config.yaml
num_hidden_layers: 11
hidden_size: 512
num_attention_heads: 8
num_key_value_heads: 8
head_dim: 64
intermediate_size: 2752
vocab_size: 24060
hidden_act: "geglu"
norm: "layernorm"
norm_place: "peri"
norm_eps: 1e-05
positions: "rope"
rope_theta: 10000.0
rope_fraction: 1.0
qk_norm: false
attn_scale: 0.125
bias: "none"
tie_word_embeddings: true
parallel_block: false
extras: ["capped logits"]
init: "normal"
init_std_qkv: 0.029
init_std_o: 0.00618
init_std_up: 0.029
init_std_down: 0.00618
optimizer: "adamw"
learning_rate: 0.00102
lr_mult_o: 0.657
beta1: 0.9
beta2: 0.95
lr_head: 0.0219
max_grad_norm: 0.5
warmup_steps: 251
schedule: "wsd"
decay_fraction: 0.386
decay_shape: "linear"
final_lr_fraction: 0.0
batch_tokens: 131072
max_seq_len: 512
doc_mask: false
train_tokens: 1173000000
max_steps: 8950
dataset: "wikipedia_en"
MLP neurons of a small language model. Each row is named by its layer, matrix (gate and up: input weights; down: output weights) and neuron, and shows model dimensions 405-500. Each number is 128 + 24 x the weight over its row's rms, rounded and kept within 0 to 255. A neuron's up and down rows have the sign that makes its largest values positive.
A block is one neuron, or neurons of one layer that tend to fire together. Before each block is what it responds to, as a language model described it from the Wikipedia text at the highest values.

Words that finish a biographical or historical event clause, usually followed by a date or place: died, resignation, arrived in Bombay, completed.
L8.gate633 [134 138 140 129 118 120 118  84 112  93  90 147 138 105 138  89 123 144 153 158 111 121 139 161 142 105 121  99 123 111 147 113 103 155  57 112 103 147 123 145 159 148 117 111 157 137 136 132 138 129 146 147 134  75 119 117 134  97 155 140 127  92 154 143 100 157 128 108 163 116 111 147 123 111 125 124  88 142 107 104 139 121 112 106 134 120 110 115 122 178 155 146 145 174 128 127]
L8.up633 [ 95  73 188 109 122 127 167 124 144 135 138 149 114 126 132 123 145 128 102 142 106 146 153 150 187 111 118 158 112 109 117 140 133 121  71 124 146 112 102 151 132 116 126 141  95 128 112 112 132 125 111  99 127 120 130 131 144 135 128 127  88 153 131 149 144 129  87 115 125 115 137 151 142 139 106 103 109 126 124 118 131 156 117 129 137  94 149  93 159 142 157  95  77 104 159 120]
L8.down633 [101 141 178 147  92 149 133  92 116 132 122 122 115 101 150  96 129 136 168 146 123 156 128 140 108 126 124 136 111  97 129 118 121  86 140 150 167 168 132 152 150 148 123 117 127 129 136 113 114 148 104 143 121 133  49 116 145 141 142 114 146 114 142 125 107  65 131 164 171  95 122 126  81 125 160 111  94 111 148 147 119 160 172 148 121 123  97 111 136 144 127  81 119  98 186 129]
L8.gate802 [ 81 138 119 132 189 106 106 122 124 156 114 107 145 103 100 126  80 153  98 114 116 156 152 134 143 150 113 105  90 165  96 144  92 145  73 118 167 191 127 153 174 102 113  95 129 153 109 118 123 122 130 145 143 137 127 130  78 110 165 114 101 129 115 123  99 121 117 169 175 135 103 138 125  94 140 132 150 110 102 124 130 154 137 133 101 131  82 131 124 152 147 116 138 179 142 142]
L8.up802 [154 151 129 144 126 148 128 138 118 153 144 150 139 110 111 151 128 143 109  99 122 142 139 109 112 148 118 149 130 121 149 110 169  95  98 115 119 122 140 111 205 116  92 109 150  94 176 125 109 125 104  92 153 137 153 154  80 158 124 124 157 143 131 135 105 117 173 139 144 102 140  75 124 136 149 152 126 151 151  92 103 145  96 112 184 108  95 136 140 127 120 118 167 117 120  97]
L8.down802 [130 122 105 116 116 133 136 121 132 169 132 131 124  68 134 121 170 138 115 125 113 147 115 119 118 146 141 122 152 133 113 110 148 135 163 161 100 114 138 169 160 158 123 152 103 140 143 100 117 113 145 157 118 127 115 137 130 132 155 176 130 157 121 151 123 135 128 140 200  91 130 120 144 131 121 199 107 113 108 123 138 121 129 140 163  98 116 138 152 154 146 110 108 102 122 116]
L8.gate1668 [133 130 157 117  75 125 145  86 149 131 141 135 126 122 167  97 152 149 103 119 135 137 111 130 145 145 151 168 126 141 120  68 134 149 124 127 112 118 152 118 131 160 104 132 137 109 105 122 157  99 131 121 138 123 106  85 136 113  99  86 154 111 148 103 139 165 163 159 152 106 177 116 147 135 143  79  83  69 109 156 160 122 149  98  81 114 133 131 168 163 139 115 108 144 142 105]
L8.up1668 [135 175 150 147 143 102 155 140 111 122  97 139 124 124  94 154 128 121 133 154 116 143 129 106 170 147 171 124 101 112 147 121 141 129 136 131 125 142 172 153  74 162 101 111 150  96 151 146 137 150 128 136 122 134 121 123 110 156 145 122 129 128 170 125 136 135 114  81 157 144 130 161 119 137 142 148  66 152 126 114 170 174 159 136 123  58 158  78 138 152 120  68 134 103 133  96]
L8.down1668 [137 163 132 174  66 132 157 133 132  98 146 141 131 138 148 134 152 151 149 126 142 132 120 143 136 112 104 119 107 145 142 120 107  62 123 151 118 156 150 135 137 165 115 114 159 109 156  97 120 148 161 191 146 101 107 133 124 128 123 126 163 119 172  86 121 135 100 109  96 134 111 160 119 178 108 120 133 107  95 134 140  86 123 154 155 147 112 106 170 116 132 159 128  86 147 127]
L8.gate2065 [125 135 118 123  94 162 116 122 145 136 136 123 108  85 141 116  91 151 157 166  97 122  97 146 156  90 135 122 147 134 200 160 123 135 103 206 109 123 102 153 134 131  91  66 132 153 100 140 106 134 127 149 123 103 101 153 120 120  70 133  96 111 140 105 127 120 125 147 115 131 142 154 115  92 133 136  87 131 145 135 133 130 162 103 112 103  94 146 102 149 158 128  94 121 128 102]
L8.up2065 [114 167 163 164 110 130 149 125 158 130 105 104 113 111 121  75 122 122 147 142 105 116 127 176 154 155 100 148 122 144 168 143 139 108 145 182 127  76 118 136 133 176 103 154 133 154 118 123  93 118  60 126 127 105  90 140 159 118 142 124 125 103  99 141 124 142 116 185 166 138 177 170 119 133 152  79 177 154 120 105 109 147 135 108 102 137 132  74 169 153 163  89 101 114 146  93]
L8.down2065 [ 89 183 146 123 159 135 106 131 115 136 133 150  98 145 126 117 126 116 138 152 158 138 137 177 151 135 128 115 160 149 150 132  90 113 101 148 134  96 157 126 137 154  82 117 132 117 107 116 152 163 125 132 163 119 117 158 157  96 119 132 140 134 177 109 123 102 153 138 161 153 111 113 117 118 109 137 138 126 141 121 129 135 133 119 121 128 120 109  88 117 135 121 142 118 121  91]

Words opening a record or chart phrase in sports and music stats, such as career in career-high, Top 20, Best Selling, record tables.
L8.gate60 [146  89 121 121 157 169  79 107 116 109 156 137 144 133 142 112 143 114 164  90 121 113 127 154 178 136 112 127 188 141 136 134 115 164 123 114 143 150 162 113 155 120 126 116 125 122 164 124 121 130  91 143  98 128 127 131 131  99 130 115 140  85 224 114 112 110 120 135  94 130  98 122 175 131 115 113 113 104 120 118 118 158 102 120 128 124 132 113  80 137 131 116 125 123 111 135]
L8.up60 [ 88 108 120 128 189 159 147 113 162 106 100 145 109 115 151 121 145 110 170 148 126 137 147 103 114 132 130 100 160 131 134 145 140 119 154 166 119 156 109 111  91 106 122  90 142 128 155 145 106 127  80 146 119 120 179 107 159 114 137 113 128 110 132 148 142 160  89 142 104  98 120  87 162 122 177 151 179 126 122 112 131 127 155 138 177 139 146 127 131 108 106 139 116 131  98 145]
L8.down60 [ 96 132 119 133 103 119  57 115 141 123 112 125 126 140 165 125  85 110 114 161 126 133 132 111 151 153 138 158 129 141 134 116 164 135 138 122  98 109 159 113 125 102 120  77 112 121 124 132 138 142 142 126 147 145  92 124 117 152 131 135 128 153 140 125 100 108 128 123 136 162 166 127 120 119 102 122 121  97  90 162 139  88 110 143  65 102 144 120 156 112  90 141 112 127 129 157]
L8.gate396 [152 143 122 132 158 137 108  99 180 151 115 130 131 110 158 129 100 182 125 139 136 148 112 141 146 127 126 161 141 130 160 125 148 157 103 124 147 136 141 149 129 164 105 125 107  87 111 121 147 162 129 112 119 151 121 163 114 131 150 131 105 139 160 135 111  95 113 156 106 144 139 114 120 143 116 100  76 122 145 151 165 134 108 133 117 112  92 158  91 121 155 181 114 139 151 103]
L8.up396 [125 142 105 100 110  80 136 154 103 125 103 136 172 125 123 141 137 146 127 164 117  85 152 168 156 102 177 107 147  99 144 143 128 120 107 143 159 126 165 111 146 118 142  89 146  94 155 112 153 120 115 117 140 134 153 148 167 112 124 122 153 137 118 104 128 138 172 118  69 131 116  89 150 121 105 124  96  97 151 105 107  90 123 135 135 143 103 164 109 144 182 153 146 126  68 116]
L8.down396 [133 126 104 110 128 118 134 125 134 127 172 198  81 139 118 120 112 132 125  99 124 133  94 152 121 130 155 143 165  82 161 134 114 104 148 172 145 153 143  98 170 116 116 136 110 136 164 120 138 140 156  90 131 103 139 149 121 167 147 131 130 121 141 176 130  82 119 108 127  88  68 105  97 135 179 106 123 130 131 138 147 152 121  97 133 148 163 163 155 123 139 143 105 126 115 136]
L8.gate1202 [ 94 137 130 146 136 150 156 167 100 105 146 123 125 107 152 113 114  97 130 143 152 143 169 150 103 138 109 152 100 140 111 186 172 156 130  95 154 137 108 158 162  76 125  81  95 110 126 141 149  87 105 138 169 126 152 124 160 150 131 132 151 134 156 120 123 105 111 141 150 114 104 157 153 144 124 154 121 119 143 141 114 134 138 134 124 117 115 124 119 161 170 151 125 128 152 156]
L8.up1202 [131 140  92 108 143 125 140 115 142 139 120 145 114 151 190  80 133 174 112 151 142  98 149 160  92 126 109 150 115 136 108 102 125 111  83  59 127 133 161 104 150 176 128 129 115 112  92 142 150 114  92 114 103 133 150 102 103 130 130 142 137 130 134 173 119 125 194 148 108 143 145 111  73 140 125 122 135  85 175 133 127 146 127 115 139 133  84 157 113 110 141 166 105 135 110 127]
L8.down1202 [ 66 152 173 126 160  86 147 133 154 136 161 148 102 151 139 155 147  95 163 141 153 119 149 156 137 151 121 127 114 115 173 125 101 128 103 147 121 143 126 110 144 147 136 138 149 134 162 104 108 135 148 163  78 116 162 146 133 119 115 127  90 142 129 167 187 100 165 114 162 158 114 138 136  94 144 152 145 140 107 176 133 140 140 136 158 147 114 116 119 161  61 135 110 155 113  94]
L8.gate2601 [149 134 120 120 146  68 119 165 103 131 138 144 119 120 220  96  86 104 168 111 147 166 167 153 150 146 104 104 125 130 128 109 150 135 165 137 151  86 131 130 167 172 106 125 140 107 135  93 131 142 117 129 141 145 168  89  73 125 137 117 113 126 154 119 104 119 133  95  99 129  95 116 155 155 104 126  81 114 116 122 165  89 117 137  90  86  90 108 153 149 125 200 136 138 188 135]
L8.up2601 [119 168 150 122 131 143 152 151 119 130 107 116 122 132 132 141 120 122 150 159 114 110 128 175  74  62 181 124 138 156 133  97 112 118 100 133 122 132 163 125 139  73 107 101 120 137 116 110 157 175  89 144  78 137 147 139 130 164 147 107 172 127 133 124 118 155 113 134 115  95 116  79 108 143 139 140  94 132 115 136  97 137 112 168 175 138 155 147 123 125 131 169  98 153  85 146]
L8.down2601 [150 140 105 141 108 161 146 139 110 122 144  97 140 131 125 122 156 123 130 161 107 110 110 112 155  99 104 160 130 147 137  94 131  99 146 139  70 150 115 119  99 103 119 116 121 136 138 108 132 146 100 109 117 113  87 108 167  84 125 162 146  84 150 111 108 132 102 160  68 102 126 126  99 136 143 126 167 171 119 151 138 159 126 171 155 121  89 124 120 138 128 144 133 166 123 136]

Mid-name Chinese or Japanese characters in parenthetical native-script names (蒋廷…, 恭王…, 姚家…), plus final 0 digits in years or table numbers (184-0, 196-0s, 11.-0).
L2.gate416 [ 96 163  93 127 155 155 105 106  96 158 152 101 153 124 111  81 123 166  82 155 105 113 105 165  93 196 142 159 154 130 158 154 121 116 144 146 112 109 143 137 195 102 146 110 147 153 115 124 146 149 142 133 139 174 142 144 135  97 119 133 162 131 100 117 114  75 116  81 148 122 136 112 110 114 145 150  98  96 131 127  79  97 139 139 112 130 119 119 124  91 123 156 140 127 153  99]
L2.up416 [108 115 142 114 139  98 164 116 114 153 127 131 122 124 120 141  92 147 119 142 150 136 112 124 153 155 131 194  99 141  84 117 116 118 141 103 119 131 107 107 134 150 120 148 109  77 145  98 137 153 133 142 106  99 159 150  71 183 146 151 135  88 163 135 105 137 121 166 170 100 143 136 113 179 144  98 141 126 133 166 106 101 115  89 136 108 139  92 159 119 123 117 109 173 116 151]
L2.down416 [156 124 150 121 160 114 143 129 105  97 136 150 126  90 124 123 146 137 117 148 144 151 120 132 143 118 151 155 122 132 122 151 147 129 148  84 165 132 100 129 130 121 134 168  90 129 149 126 161 109 129 125 118 129 131 135  67 146 140 113 111 134 116 145 156 140 133 163 144  95 113 126 122 126 148 139 176 116 117 134 128 163  95  94 136 158 148 106 115 110 136 115 156 147 118  92]
L2.gate1293 [135  93 147  97 157 104 146 117  84 187 130 152  90 121  99 133 166 134 140 124 112 105 125 139 111 156 137 154 143 117  90 163 140 120 152 115 118 119 117 141 150 122 124 110 132 131 176 133 132 143 133 135 139 120 196 128  90 118 111 118 163 141 190 119 129 127 139 150 103 192 112 162 106 158 132 109 146 146 149 134  91 125 125  99 122  74 115 135 158 124 140 107 156 128 117 117]
L2.up1293 [ 75 128  67  99 131 170 158 138 137 131 131  83 148 107 109 118 135 167 142 136 114 128  99 141 125 175 119  95 136 133  79 153 121 134 101 128 113 115 109 122 155 138 141 148 101 140 121 124 118 134 115 117 137 178 145 129 111 100 117  96 146 127 132 127 118 104 169 131 146 112 137 151 119 107 150 119 149 111 142 124 131 103 117 107 106 135 139 154 158 104  96 130 106  93 158 155]
L2.down1293 [156 140 143 146 154 126 110 134 135 138 161 112 128 135 144 159 110  99  85 157 153 163  94  85 135 133 135 138 133 104 154 117 128 127 112 172 100 135  96  79 119 137 142 194  78 157 138 128 103 145 144 131 153 148 133 159  95 153 107  94 129 172 151 125 156 112 145  97 158 169 140 117 143 147 150 125 136 172 163 134 110 106 105 135  96 109 117 119 132 152 135  96  49 108 176  90]
L2.gate1378 [133 109 135 116 122 105 129 114 124 168 135 121 169 133 103  86 105 167 162 126 113 142  71 113 134 152 108 173 130 123 128 121 122 140 132 113 142 104 121 151 137  92  86  79 169 117 140 120 136 141 138 158 159 153 163 125  74  76 111 129 123 118 146 101 110 137 160 131 176 131 152 132 122 161 175 123 154 131 193 122  96  97 117  83 121 118 127 124 129 143 129 138 119 109 131  93]
L2.up1378 [123 152  93 126 109 118 153 133 103  93 107 142 170 147 102 106  98 113 113  95 175  95 148 139 186 162 177 152 102 126 129 129 125 148 114 140 130  91 108 131 145 111  91 150 100 115 134 111 126 139 147 127 134 145 140 116 103  90 198 155 135 150 128 101 142 116 137 145 127  81 153 154 122 156 117  83 115 108 152 116  94 168 112 106 144 122 109  74 136 122  67 110 117 152 108 115]
L2.down1378 [121 132 144 129 138 141 100  86  91 152 155 137 151 109 123  94 112 119 147 118 124 180 129 103 165 106  83 137  94 130 113 138 146 136 117 130 156 138 114 126 137 122 123 131 150  99 173 109 104 129 104 119 116 156 173 172 140 143 153 126 139 157 126 139 103 124 122 132 142 137 193 115 128 165 109 140 162 126 105 125 155 110 125  82 143 131 166 132 137 137 116  91 133  91 148 130]
L2.gate1848 [ 99 120 152 106 136 158 110 128  94 151 150  87 138 131 124  95 142 173 106 104 129 134 109  99 121 146 129 146 174 112 171 123  87 130 144 154 124 138 133 158 167 100 138 100 163  79 173  61 142 107  94 139 137 132 159 129 109 130 116 109 140 169 149 157 133  91 113 120 140 119 128 110 116 161 110 109 150 143 133 134 115  77 119 105 155 100 111 160 187 159 119 133 136 119 119 120]
L2.up1848 [152 114 159 140 114 113 212 107 100 150 141 145 151 124 118 143  91 128 153 164 135 102 143 124 152 149 141 114  93 125 144 103 127 125 155  97  99 111 136  96 175 139 142 148 122 140  95 141 134 111 131  73 132 123 152 170 159 101 111 117 142  99 139 100 137 140 155 162 163  76 141 149 159  72 165  87 126 102 121 133 122 107 121 115 144 132 120 120 147 104 120 169 110 159  99 110]
L2.down1848 [104 130 111 135 164 131 108 111 105 124 129 111 122 128 113 129 105 117 127 164 129 122 136  63 156 166 105 148  87 124  84 128 132 134 111  72 102 165 127 125 160 108 100 134  85  99 159 125 125 114  93 141 128 174 162 154 116 111 147 124 108 144 119  98 125 129  98 160 164 156 164 105 113 108 118 107 173 131 133 143  95 158 119 135 121 161  97 122 154 105 134 147  93 146 132 147]

Words inside ranking or record phrases, mostly in sports bios and stats tables, such as "most wins", "14th-best", "25th in the world".
L4.gate839 [123 132  58 146 147 122 119 138 153 139  95 147 159 116 172  64 168 160 136 105 116 100  90 112 155 133 131 174 137 142 169 137  77 107 108 136 122 144 131 127 138 157 143 128 164  99 152 126 113  88  81 152 113 142 133 119 150 122 113 163 152 129  99 152  92 119 150 156 108 109 106 143 106 150 178 116 109 159 118 148 126  97 150 122 158  66 133 163 119 112 150 144 114 147 182 113]
L4.up839 [115 145  96 105 136  92 139 159 141 158 131 133 120 118 155 118 151 151 151 160 167 134  93 189 135 110 129  94 190 113  97 170 124 177 117 161 162 130 149 116 172 146 205  93 116 138 147 168 131 130 126 111 119 167 104 157 133 113  95  90 165 109 163 128 145 106 154 145  94 124  66 102 164 143 116 129 124 113  82 143 153 117 163 165 118 128  96  94  99 109 144 126 119 121 137 114]
L4.down839 [105 136 116 154  91  49 113 105 131 129 120 121 129 111 163 105 131 124 153 131 137 140 151 151  92 124 144 151 124 100 160 106 113 123 107 159 110 141 137 108 165  78 164 121  99 131 121 133 147 128 121 127  83 152 138 104 136 142 137 111 102 109 112 177 170 133 150 129 147 101 137  82 120 168 128 109 137 105 102 102 136 116 127 155 139 132 105 129  72  80 109 118 111 171 119 118]

Superlative or ranking words that begin award categories, chart names and prose phrases, such as Best Actor, Canada Top Albums, the first, the most ambitious, and "100" in chart tables.
L2.gate24 [ 66 130 170 118 107 128 157 117 175 146 125 144 122 122 145  97 162 154  94  85 133 109 150 140 151 154 135 156 131 138 151  83 121 124 143 139 141 124 164 164  95 147 127 129 106 165 150 135 130  84 129 156 117 154 142 115 127  98 128 137 108 134 130 114 141 149 130 128 107 145 116 120 129 136 103 113 112 143 144 145 162 157 123 127 129 106 113 135 117 126 131 153 140 142 123 122]
L2.up24 [ 98  80 103 139 134 143  86  70 143 156 138 158 104 113 170 139 143 100 132  74 143 139 133 139 154 141 126 115 145 108 145 149 133 142  96  86 121 104 121  95 111 125  92 152 111 162 111 111 109  88 140 124 150 149 164 165 103 112 145 125 134 114 132 109 171 124 168 123 123 125 107 122 112 126 142 140  77 129 143  99 163  98 157 134 193 115 124 123 152 111 128 144 132 111 108  92]
L2.down24 [157  82 116 149 143 133 170 161 134  81 106 107 119 116 141 124 104 102 154 117 150 123 109 151  86 148 132 104 151  98 150 149  98 104  98 117  87  98 142 117 123 100  99 117 105 133 118 147 129 123 125 139 117 104 128 123 145 147 129 154 138 109 117  91 142 109 152 105  90 121 137 104 131 159 163 157 157  97 164 157 144 137 192 136 174 160 120  68  87 119 162 107 100 164 112 158]
L2.gate2204 [ 96 149 144 122 117 123 120 151  92 164 108 116 138 130 156 130 150 151 134 143 135 175 123 139 140 118 143 115 133 151  97 135  97 141  94 125 127 165 152 130  96 122 137 143  88 120 157 122 136  93 110 130 121 150 218 105 111 125 123  94 109 133 110 104 101 135 136 143 143 132 138 130  81 148 142 151 104 114 166 147  93 121 119 139 170  82 147 146 116 127 144 145 138  91 127 119]
L2.up2204 [157 108 142  98 136 174 105 123 142 121 128 108  93  98 128 111 112 125  57 105 170 169 159 111 129 141 130  91 117 118  85 152 116  92 121 161 125 137 103  93 123  98 131 132 131 121 141 143 144 150 107 112 125 131 115 128 115 118 108 125 135 134 134 113 106 158 142 194 129  86 135 116 137 126 117 148 128 116 111 132 143 178 100 120 133 142  88 147 120 110 163 121 125 107 102 146]
L2.down2204 [110 121 152 131 138 116 120 133  89 158 119 157 146 138 157 142 154 143 116 148 159 106 126 141 163  90 108 161 114 127 120 152 138 155  91 171 104 156 120 119  62 112 110 106 130  94 149 100 118 141 101 104 125 155 123 129  75 115  93  98 101 156 125 134 100 162 156 108 125 153 110 117 138 129 155  97 177 150 110 104 130 111 138 128 165  52 141 135  98 154 116  98 147 114 128 141]
L2.gate2240 [129 172 149  91 125 166 132 131 132 154 148 119 155 128 139  63 101 154 147 143 134 113 141 161 141 115 167 167 148 128 157 149 112  71 125 148 145 156 102 151 130 179 109 119 150 138 156 101 145 118 129 136 105 163 165 117 144  83  72 123 141  87 143 164 107 138 130 137 137 141 117 137  95 119 115 137 126 105 144 182 149 135 155 136 142 114 101 131  83 110 152  62 108 151 150 113]
L2.up2240 [136 121  89  68 111  97  96 116  65 127  89 134 135 159 144 125 106  78 121 116 122 109 126 126  96 172 138 139 157 153 116 138 123 122 143 116 172 125 119 150 186  77  84 168 111 120 147 120 104  81 116 120 129 120 132 112 134 140 115 158 201 120 160 151 127 110 169 130 122 100  96  76 115 144 138 141 153 130 155 130 130 130 176 105 142 129  98 201  95 126 149 148 140 134 130 124]
L2.down2240 [122 142 133 122 147  84 144 128 121 134 117 159 145  47 116 134 190 123 119 109 175 123 127 163  90 118 100 125 138 134 104 137 162 119 130 170 114 123 140 106 156  89 120 134 163 131 112  95 115 144 128 130 157 129 159 112 148 148 121 103 133 126 106 118 129 146 154 112 104 106 122  92 109 118 115 167 175 126 148 164 134 138 151  97 144 135 152 141 116 129 153  67 145 118 169 138]
L2.gate2731 [129 145 115 162 129 153 127 142 100 105 141 126  80 144 126  71 160 135 184 145 116 153 143 146 183 158 126 135 151 168 128 145 106 122 140 127  69 119 110 122 124 112 105  85 132 129 109  96 179 150 143 135 152 139 142 149 159 101 120 152 113 157  95 116 125 112  98 113  80 175 132 110 113 104 110 116 136  97 129  99 128 138 184 113 143 177 150 138 135 124 141 142 119 161 125 174]
L2.up2731 [127  94 118 138 152 125 155 131 108 112 126 114 112 100 153 160 118 135 181 123 107 156 145 156 135 166 108 116 137 113 138 140 143 147  96  78 169 130  95 145 143 116 109 126 157 132 132  99 152 137 100 145  91 155 105 161 125  86 139 129 139 125 125 122 152 113 195 134 141 110  96 134 196  80 129 110 129 147 148  64 151 115 158  88 135 146 138 124 132 150 146 108 145 143 155 130]
L2.down2731 [144 131 120 136 129 128 145 145  88 105 142 102 127 137 146  94 113 104 130 130 107 134 115 102 137 147 156 125 123 117 128 104 145 147 166 127 139 113  98 114 144 102 117 157 168 134 152 154 115 114 106 148 147 127 161 151 142 136 162 128 141 126 163 101 171 132 200 117 125  53 115 103 133  98 105  72 124 112 163 103 138 106 157  80 166 131 108 131 140 140 125 122 132 144 135 138]

Inner or final pieces of split, unusual proper names, mostly personal names, in lists and biographies, including Chinese, Arabic and Japanese script names (蔣武, Mawuena, Simona).
L4.gate2529 [109 143 123 126 157 160 130 136 167  76 147 132 129 127 104 118 130 116 132 157 139 144 134 162 107 111 148 160 110  95 118 122 107 146 123 107 102  60  76 164 139 144 138 138 122 175 125 165  97 149 114 139 129  65 135 136 108 182 143 111 158 151 148 123 146 134  95 139 117  99 115 103  88 145 142 106 104 166 151 141  89  96 119 125 166 124 136  81 128 104  93 130 200 115  97 136]
L4.up2529 [ 99 147 164 131 137 136 131 141 126 118 155 120 135 130 138 140 138  94 143 150 145 173  99 112 132 143 119 162 149 158  51 132 105 129 125 120 114  98 137 120 135 120  90 148 124 116 129 142 141 106 118 124 118 156 127 147 133 132  90 164 135 120 145 115  98 126 119 139 126 135 135 116 100 118 146 118 101 132 147 134 144 100 125 172 118 122 121 139 172  94 121 119  92 153  85 158]
L4.down2529 [137 124 126 139  84  96 109 132 121 149 133 136 134 118  91   2 127 125 124 128 132 101  81 121 150 119  92  87 122 133 129 163 125 141 128  97 139 198 152 139 106 110 124 102 148 127 115 122 144 142 144 119 101 141 158 149 151  99 113 129 118  93 120 135 100 141 163 135 131 152 109 124 181 120 154 144 115 129 129 125 134 100 130 146 132 128 164 141 160 134 115 182  80 149  46 164]